Weights of a small transformer language model: 13 layers, 73.9M parameters.
MLP neurons of a small language model. Each row is named by its layer, matrix (down: output weights) and neuron, and shows model dimensions 170-340. Each number is 128 + 24 x the weight over its row's rms, rounded and kept within 0 to 255. Numbers have three digits each.
A block is one neuron, or neurons of one layer that tend to fire together. After each block is what it responds to, as a language model described it from the Wikipedia text at the highest values.

L4.down609:123140134109124111096122118114135120155134131106123100170110069116126183158126114187108140120106152096128134152120116154112149120107145142081098112093102084110126175133137182153151127148138108128098120102093094140141155129184137133151123080127116128080118097102095082107110123091109148168117144157087125122134124127200116137104084092121127137094140161161164126133109132098109108107140145093136149151136136125158148143149137074117093145133081157132141141146115107161084128113094112126124116119121119121137072112101
Description: Month names and number parts

L4.down668:127091135123120169091141127147119161138136100110127130153126105147138144151148132127141125142148119123086134109149104137130098136141082120075167120138110150097154125134149153122111104105177124110162088150128167104080176095110106134136129120124134127120089127143156107151148157119141158148144144126090130108107102145096161116129105149095144134138127117115142135134148116146161115118123137122124148132141162112121170109159118112130098140149109158159137151129153152135088110138114141063109103089095153133121134099139
Description: Adjective word endings

L10.down7:108163131126108138150138147147139092121105091121120150130097133154115133088068132135130112134110137106087140144193135074135107109108098118097113149084077134111103126136162081102129132091117173088082124039137116109100129139166115119090101120098115103107156123133151112078177116137146102137155135111145117178095137144102116130121112106123137114109175149150145168120110135146105132152131173154134130129110165144129105122142134140133122095125146136164118159144162154151177087138115085105099105124152127135153113089129
L10.down189:130128103136134162167148183104132144139114133116068139111156148114100088134122120146143072135107142108129173113113146124117132126094148071124129143165117137146133138099132124103121140133142122106127107143139123130096151167101096087134131112116109167103111131142091132131133161102160135121143160122117116087150152162090146159143153118151117160117174120153079182164102166189142088161098173124103131144151156112149091122151107124072127135126129134108138109133140148127095106130103141129164102161120124097095123155140
L10.down348:111124083143157122103103151144112157158125139120128123091185119102129107120144125141122118136106127134110159118106132139122117165147169112131102155112103129127174130100150117171119122150128126103142167094122140085103121127147166112137115123133088106161120137101098114115117124094118101096077097119117142104173108115118133136129145125128115146127184114144164147127187131150125127146168135145068155121135125131106159103116176134169129158140088102122136054137136114157112142113132100151123115091111093137099133158156
L10.down431:111164111142081119128107139123145115143090107141135148158135114095146133129121148142159119105105094120081117095141147086166204176106133123132100105094143088131131181187139123158100137135171105083118144109128132103112118134133121101066123159123102123170107089125113139136162119074117103138146124138171146161111103108125168113131174124088139157091122166102092120129111150119141101140135095125106104105122137129138125146172108180158130096149152114100126134124134125156130146136146138149138113141127135143115109142116
L10.down455:120121154142128096118087141118103120130131090129147078141139108122154143100125144121137122115112172111107106156104147114109128124161121164148124118131122123158163117137182128114139142161124158077128126132125132138148092138134151100159142128145132141103152126152128146119137121144119132100126106126106153136119112121172106161069139119134146132087141137133173170156153133076140146112141110146081133091152127180150105123123134080139165108112137127147092151128153111160133139167115125133108136128153161098109138146156
L10.down660:113158124149116102119162132122125145136162142167151140107100111121118133096089116129158148133096091101109160120155159046106122105118134086103101163176171165098124114116151106103162117138111117165120133135147091101123104083155105081115079149113124132137157127119134120101144137112120122157168158120122087141127156135150130138098104117112149145115072111141135137129119112141135113109099140123204146107121182117149138120131109113122101173116105132089121147104109100175151136119124131149099105146118147118105138101136
L10.down753:155122138102129151123138088131120156141140127139173138154147110143094116090122117138146123139117134103149100111110114105085123153130162134102135122088115156103100148127148121113160139157154164131113108123120126138103123131106149113124049122104100106135169123093069155075109103146148158104135146112139123128141130096108108157140173113105093102111186135097060154109121169140123140164149177093074085124143112123113108133146135092102105140110136118113142136172125160139128174161098090119151132136172128102114118096111
L10.down777:111160118167109145090140134122141104106105114109124122131197103124115178073138109153125172155165099125092153113158111132060131126135166108138111140104159140180126132103188116131130149113138123073102139133143127181087132139073140164119140099150102102127149141189081166118089097124083118151143145156123136125158111137154137141082135109126116159187141086124128138113114154111121100132135129139120166140123118124104158163134081103108116131141070094144095096095181127132123127078121119127153187134163100131163154129140
L10.down826:083130102127110126109124151137100135115148105074171124092164136098145125100077096182130142115142133121165160122124117154134108173103125101088128165103088123110153105121128119159126146115157137158118123141161133071053133150150107107133137128121090110124149149162132117151153137135158165148152110121111150098145136112076172139147133139171150095116164165144113128121144152123164151104081089173040101140129146099128135135104133099144126153133105176084134125130124099173129118132112143090156134108162120133141131132161
L10.down960:156121127105100118162115131102121107153105134134113146109115116115133087131123156134125137118150130139155101149160112096148132089080110108092138106155111108074105133138101182151137114109110154098095156122159131134130105139130110147111150110150146149174153135126139128098129140115105130135131099155088123215130100120135076159161108141138111105078128143135169127115148154121142121110120133142096162115113119128162112108108143122135111142121172116074142131147104121107151071134133156157151140129156175099098147131132
L10.down1198:117154121108147113137102132154115100161103129122148113150171109137132124127078119127131131124091121106143122105130119086139117142170098131126107161104114168132155154086147131166147142116128126150122095084167124116108145131149114138144098154174116098148161157133122104085132119101115083128120109128111119105124110115146145151134147156129124153124113138151131096124112123158151136123100112085149127151102127077119148161141153101137163163166102142091104115128173103149143107151140143116095131082106108173156127143131
L10.down1465:122142148174135122149178128133119117155123184111134152128088138176145107131112104151115147124073062106105106165118148071110104098125132134147145125126122125132143150161127129105106148126140110133119129086142114164120129123126099072128073121111133119102110136123139180129125145171133133126142126149127112090108136140103110173093114103139137138158126095141146131149129146124150163153132100114119110133163172129171098091098113132134146112096095096110103126137105150150138149127135127069122146137146130112146127085145
L10.down1505:157128111104170152148105138144104169137134159167097115203140103137123082152092125111145079146109164125123147098140126165141140133175092103144161150200126128097130129135123127126139103072128130139154149124099110123161091170164141111114119063136146111136145159123137146146147193153114116147129140129135162147136140137118099121124058136163140135094130120139112112149144077109135127117137146092150112100101122125130114111109130135120127137142110144115132095118167129091123138153144114132168110102131061078128096159137
L10.down1900:123078132119133139126136139141141153127156146142099110132119134130156120089111112147132151149130102144089168121145121075111135156146116164077141122117116171125107162111179137119164163124194112119117107094114154174138157122099075137114117144141074105129160150139151145119126094165117113127174142111170095145175151167152106117104147147146133121120136129089165153121155147141127126143161128118124121122147141128120145139101125141116094117143103130195117152111152127139149094158119137128108138165081174111157083117143
L10.down1943:109118146086123110113123131144151160122164151138149127082152099131147117117084109111124129144089115087100123133160127146101144134121141145143098094127121154155174133123110187121114116134153122122095143139115119146153157148124137063116081117143115155124104110120127120081151101171150113138124093141130119108143144151119118163163084102128115155097145122137102147102159167144099103114098099128104105156130123149133139071086097101098127077128120155087131134165100161115133115141102098132121140132099167118124110146085
L10.down2037:119155140134140115169110100131164093112112154090134092105149111160131136154160150109169131170142144058110107099183134144125118096122179154144100160118165122102129112119126167129102113135110115168101076146140157109111141097161103148151121137129128119137130108159107119098141112142119120180141111129099144176155120135175110132127111131133127109157113130125148129179107178124124127127123113134138107107106146140125105181140106092092145138135142136119133128142166166145166132111159094079184119125133141090115116106113
Description: Month names in dates

L10.down144:144146139147107110149114156135102135142158153137131141158122133127132115170151142117125096162152121140124102181156126095118145167091134130126119093129102123110102156152141156117147112133148139111148108145132154100164142139087132119151111083086111139110140107142140090132168170127102096119116163133135146133127132093121133141129177160146154118114116123100148133162113104130125150112141122107130110114152148088151131135131143141085124127119138131102112093136110165115145127120119127125100136169117130127132149139126
L10.down285:173139075119124138134081181139073127145183134138146130142099149109115165120114083167101090142109129123158111137095104119112102110099133100159121203084126170091159092114108130115174094100140117129119174165123144117140115103134104125119145140128134133118092120117134136140136145110152089165134137111133161114115138134146124132091099125128143113137168083146101128117112125158121136124136082132131124130115138122108113108131160148138099133061124125107150137137099144157150122129151154059140141129201108083111137113169
L10.down319:133141140120122162148124100161114132165166129137094149105129156122132101097109159134169115094153111111141144104117143106053127083084133107117174125140160155127143107179104142108131148135130145143115097114135168103120126141134139139126114127100135147111125143114126173131124134153165105107105174121123101119152153138109144068154170124185108148122108139131171155083102133126137113143129167142132134149107158109134097125140106066136163128147105107129123157130111129167075103111114120117152159166111121109146134113113
L10.down486:191104111115160167132130180144138135144095129127130128124146135087157128124162128142145128115121137156092120129145148172081099114115141129120153154143091155141117134133118138158105115093122127166168112086075141121094146114127064132122149117092144128103131113119107106142120163159126110140150153109143106111117135077084110141098155147177085165128113158142112151158098131088163077108172143158107137141138159091129115128106177127120140136135105167145108118110136150114144153145150142135132135127096135094129147095161
L10.down492:148082109088130138116139140123118145141122188120105131132119163140138142101145153124134139092111141103123094121132089084120093111121119116089118144084092113153158146124124130091183117104101146104100122153176153130168169163132127102151135123157123140131137102127090149095127137140121101123116137120140129113114117110122136148079120149180117136161164107140127138144132117130172145103114142115110145161153131149147129136100142090086111118111119138152136144129096129102103093131167086117114121118137097119126173099151
L10.down560:118087131124141110094130123129148103105126129117148170136156174109137161115140121124124104130071143145112110135136157100116123111144149130096152119092115136119160158116119115137126110118127097097140124163121121115146130130117160149078134146104136118091156097117108117109114125143171095100108145134109145144103110131087096122139128121143143101135122121151130122119105133176155088150151152097098198128137151099166151140134135138117135088096130121102152167087136124162173132142155159133127129166126152137138133157155
L10.down765:116154115177179134141109133092088170127143148093125114163156136105145115116134101123114096137107116125135130115111136099117116131079106162126142163097163152160097129129121139112118120167154152124151133114108165126129164144115146129145150171066078102122096182158108121171122121108111118132136189123177126120147124121131125124119150167174108130124149097104143120135149113150148120121104163137129150109148160134139131154136151104138117143160130157062132148139125143148148163158097171114113120093158106072097118110141
L10.down828:106111100169153133110168129087153147158122165073117139146103119084123117106108107166099128161111103131122118128114123149131097161093124128108115112174108109137112117163122123122148099103118131141158125121132133147170126154137120119167154133126073121129133131102104125163147131119154120128108122112115122132106110102103148110134125161170122184151138151112123130116177115185142110108099109123144133127112121100097099146150134133134107109162153121103131086086122149102080167138114157113148104136127125129107118119148
L10.down1051:122085065154148136110073159128089174127148164127126109111136120142123154138161122104172168132129107152160155095152126160138145125141120088133092140105119157087113106085105132123110110112136136133089121136114129163136131118105102133135115099091085109155130132129156151147183122136092123121144148148123103125132143125169086100124109160168036138085147101126147106134113136115124127116126129107122147119121118118114135143127166134093127170119126135141087121150142136127110117082115124066099121124128111111144156100116
L10.down1111:155146117154128151138119133128118152132105139100145102114113132094108120091113140117150128146131108118127096108082108129076108139121131144129142156105165151155096127130135141109169131094164133169110119131138155108198134118103132117096139144128080108088125123116104087187109152123158101118101158102124103100143156104095107141168120140138126128158095103176125143119186112125159134108106141142128179140162155119112138116136166150117167136103135163136115129129107116113158133160131112123127095132157153143138141141133
L10.down1190:108130143128120099135085184124126122157079109125157132142114119125127117102106110181140181176159095084121149106101085136078095161098111155146134134133099158131147143198129108112161144171130155149086100125124108142143125115131118181156150124143159134115124116109137121130122099138112126130113149189144132108161159077094135093124152116173117123132151149090159171131174153129139121132158110140110148132115136117171162093117149122160141116149074132106092125139091144096149123152119173116114142145150156119138137112131
L10.down1689:150159132147089093133080150126143136125136142133124125124150150084172134161143103146143104143140141111132142167115112105169109132141109083115150116078118143103079130115099096096108094149129117110126155131086148115128114130118103124143121124167074132092141124116141116153072126122130146144093137126112149128135111159164096130131146159127089114147138087119104124151102128107139099131139167144184117115113165140132164131127132150128122203079155142142163132086158136145147162123125121035121110159172091085121155130176
L10.down1709:118173124109129129118116203108129171143142102147124135121141133159187132152139142157132108162090128101139094158166119122163128134130132120115111141157161127123114110102153130130134093107168103124148120125114100102171142146093147129137140128158133167095121123136138136115125169096073102144119150100165102114126111105149116138100095102121104116118171094141119099135130110119129148137147118143128108166160166133114162118101155163151172142139154138113124110159101139175140149196120098116156135154189138101127149077152
L10.down1811:163128139163179138120129119151116138117135121129135104132145129089183064067139147134136123124177119097123128102092125113087125118138117139111112088154114109107127146115103113098111149132162122116170144133120162117075148106097132121132142125143109116128145138136130150094127122133180090117077140123137122172165173081105162101104146127163075128125107126148130096119152112113166120102102167086099166135158145130119152126139160122139144154165106142134131158115092097112138161171142110117139088095165129131148122099168
L10.down1867:137152112112100120132112158121158081137112165133128097083108163134111131066139105107153173102133133154093160093143135164106108119158134132139162143109132153115082112088112140118109136125125121114119166091112087162145131123155165099155124155111172153134091124128123107066117141115172111093154100129178156118110121125142112091084094159134157100131120118135148146162113131153149096109150121147152136108136131118110113120133111148101130120111123130180150116153122137123165164106139143138080121150143098077155155107122
L10.down2022:143082147124159134133112153139116100112130131113116136188134145134148136151120076174135105117127127104108084111091152124112106136100118142123104160120156116138142131132181137139106096114134138131163126114095119132144155136091116127113163133130107126115144132159114137153137181114164110132141149122132131143142140097125190115141174116154088154128135106098130087159144143139124102141146133152137160173145139129102146132151141105160102165122115149128122136088106110103147133163166115104124101096156120117136146080165
Description: Noun-phrase modifiers before heads

L10.down177:148132130175111112126102150137116135165126155117138185124129124133121153158150085132139156131149127106126118136113130113156141192116103086121148137088137128134106097115134132163138075140102160116159126164112102147168127112129180168115152141103137132129121160108122147129115107105130132108111135100085120072110135125125109148158153130152100131163160128156126156143115108111094128150122137147121164144144177143133118123127157159110154100082123098147134151100112138129168117128110152118122142078141131113119139128142
L10.down261:100133117168145177149123110128127154134110165103102155155098124089169128105076137133165168180138137136129107132165155146093110144106121076113079158116136160135123116139142105105096116128129120126134088104159082088136139107125117134106130155090133144140118157106136134135139186112155136120119120134118147111129178083123126148113156144175155130126107116115112170103135130130127127140120106115118157146140120127127113110152162156138156138102140159063149134144135147165113147146122115170106132148150097144172115153104
L10.down315:158148131127143125172108148121109153107139160162122098122160114119164115174131159132179123124117129136133153103153128104102126116104087102113083136156138128152134169183079081114114102135080127102128117086104143140167091101143149151132149115165155142092079138075117150100120137150141109124121122159093137135160152121123113133156133073125134111130148170112101185153146150153121133134097161119144137087095119132101119114122120113103102117126166123129146113165123131152160126127106115106156154130122148106137126139131
L10.down335:135089165118122123148114148114108138140096131113136151103117131098138095153120139120129162100093114145126173164110178126120163136115152114136153126136142120139134114107126172117142103141125124086135107140153115159111099132110152087127119114084104113119096106111124084104119136109120145096098167149095077084181131099134109136181114107094175111124097139131141136139151121148082139127159109111101096150133109128148117093128119130088107112126146161122145159150151169150107110100137136130137162131106190142140115102081
L10.down421:136141151100118164128145106103143151163045142129142132194070146104167176141089141122128148150110124144137115148145152110100147160122160124129098156127136103138140114097139135101154101121101111122108114129175168108150133155124087119152125128118145127087139117099140091121119148133160129137110107095105127132099126101150113161142152117140149104162129080100139125145123107137131102150176101112175128078151131118144123123109139136101138159123143121098145186142181131117156138130137109122114129123103106128094123094103
L10.down447:143168158134148139114111130161144130108095151094106122096121118126137142127150143149135119088111163124150112135158163068118168143112130158122127113123144169166113120117115120102151099139138103142116107158150148101165102142107127120129118132121127110165099083097097099108102100153150124108122097130108108103156129154166137148125123125105135128155148165079150136115143145122155115128104129096117110113123115184146114141144067140153157093144164136106101177167132099158129135118124117121132137107081125134135092122120
L10.down480:123140133109142123125091120147092114090143186175132143110131103119154141157136135142138144144136118120128124128122118140057155112153131168105135170115145142118117099142115133106133150133171148129142144116127127121106115114149137149140108122142112137126107115116119137099102151146141118109098137151049077122119129112140145082176151111130159152135094128147106113147123090112116112120108106139138115139125098154171131118100180199146129125140112082116119144120143152156134147131098145094153110150152119108176122105130
L10.down630:145148143127143151169136123114118142147105159113104128124112132143171113112153169121116122170077192148119110097115128108118122133123144106130141149145108115153124115173121146134100112162157128129147106173126169077170176120116145145135100069112114134087113138114137117111109120122145134111128133138092093093169156135114147113154135138130098118123115175149120154118101142126164111151128135123080109124098156117112108096117139096148128164163166084140138126114108141112149115107145183105138162091087107160131134142109
L10.down747:139117141100140147143128135101139103100138105127102168088143083126143110144095165156125154158124155149177169134158122112149089111086147087123061134162130146104141132119139148105157112134120136155091103131116172135131144154090100140136146130086134142118136112088162131110175165086149065150120123146101104143146139083104139177115112126129102140137132117129116140139144094164145119122120110106132121121127167116089147109147135125107108087154111123132152136130088125110125145128119121155172080148084103095135140118128
L10.down954:133138164108114126119144145098166159109129128115132117119126115139126171155120152137145148134093125129125124115163122071086100092147171128131150120144177149119127111107108095136157135145144132118159099145122121127116121103107161123113125116142116130140143130092126165116117104158145128132116099151129122115140150101130112154085171121131124075124084184158071137128127107109163149125123088139137095130150121136144105075132083104145132141134088128125110139131113130145136080098129136165122157143110121093076164098123
L10.down1429:161065090145133106143195143140148173107138123122163153131105068111106150107130141130129151129097133154143134107137141120109116142124136099127115130148181154149150101165155174108123117116104100150146155115128184097181160141145123133154102115161078141111156139120106142145158127113191104143098125111104084121104153141142079124134143111138126129173125117153145104088116116163124090130159149120179130127160126125140131107124136138077135154115133104133155102103140174142093153129140172121159115093125162119157145138129
L10.down1572:155116182135125109108134157133139129132129120095146119106136133149096160150152110129051109141154101146093138160126164129109166166153174127092134155105141168134119143146117104134130129079124149121150128129128147126159173160117119111126140114150110098130135107113115077081085093129112139142118162144112139130111104127140157111179155117120093126140073092139126119143095129122091109134130133142119144133122130100117157113118099166112143127137148113142126116107115189168148127105163118132138141124116124143127180154149
L10.down1576:124141092101134123130104080125116116136147099171163146125148108107134153131137133161133139138116145153144099139126129150121080115106122116098108112112111133085106096116142141177135080144136139169147151171125119101169174103164152134131131119144145143094116166089140131130117109137108130153139095138081082101131165122135082167139134060108081097122127128080152122092143116152144090132135133100140123139138118126120149118133131142117109144129145156114106136162175138141138130110100170119148126177127151127164160134146
L10.down1715:115125149118102160173114121152163159141112132114111116165167093126168110149111099135124121106095137120125148147119163166118130142129151114138132151136175147109108140121107114067118103131136129148156129153152153130143143120124125144136084125161059136130152129127139091098109139166133133118139116106089096103152135101103120136163120112081162121153152170122133143144135094180130181174151120151127123089107086123136098133102127149116124129130097130100110169143118205132169138120080150099161127117147149170127143147108
L10.down1719:103154119114129121130123122121128180183116144107114087123136117112142122134119153157150148146132117070133140109155163102114129112113126126136150137136117128122123132144143123113142136072139112108131122127101121135162156141140121109132165101110114130169123139075137070144110112132140098127166084114094104108148125127109116115144096086158122129188129108111134132145163142112105097170119073177155106121165130120094117062167136128129135126125141119102116100098129144122157104161104183132129091116107095140129124121140
L10.down2009:139139078138154146129112165097122154116151133113156108121129167087118096152169123124152107143106118098126103136108146108124149103117163096121122169088147154119143105123098087103132123159126139103092130119137130124187130139097142103151124152161134105108121115108124121116140152144104161131173123091107117093175136171132093112133160102183123131136119106124121118130163144138104141124126117112123087125168130132148147101094096121081131165135110147093105129123102135163121112116096145103127135155141138126137161128145
Description: Paragraph-end break tokens

L5.down436:167106073141114130133139141122130116110165138163159115132134120115136142127121111178158086106135139145143110123104145136146087177154140090145147103127123106108088113130091124166140127100144171145162137125106165079156103141105120144126144142170090122135129157089187182109159129103138133123148109131155128120112123123102122176123126151118131099125115125118090160099149132174117095117094078141110163147129106113146116122109108133099149127130127133109128145111126177135096137160103150125181104132138154144135109082145
L5.down828:105135134132097144136124111119110129134125115146116169152139151094149197106156165129164099158148133136131140139113115090145147128141141122130118098141152092097124110094154132115157126114155134121084103132136151122145172140116116152150134137143127158077157160135158118104104139134164161112121161102145135134113098118129098109140139173135138176131124152152112113076142110116120125136103110137114122121171072168114126093175166090179115067160160118109080131109097180139137145112151141136136108127108125109143159141132
L5.down1086:151110105140129144098131140156112106112096157095108116110116148132115194120126128134139148133166179097137101114122119095154128132126146114080163172115145131125130151104095184133129101114157152110148150162110085141145085108146133106139122099097143106159134123140192134109156114103132129134129143130123150131159103084132127097112146149165099114161153116087144122184171111092137098146096115125131145106114194085155176150157138148131169140149120118090164118099149150116121086137167132145109087144103115157124109111156
L5.down1232:159118146143122158083138113154145135107139118096123150120130172100146134106120103163134114087138123121145141124092146137155136133152155106091128127128141117122119129135111100136093126083158151087176104142117117143139103109111139096112171176169084119108120143091116091084135133117157106103136129101093146119170127146135108143117145177146171128119131125132081096138092126132152115097105099118119148142130135119136119153151145122185126136158097169127156113087149149112153123138112137117147097147174122134136117118161
Description: Continuation after numeric prefix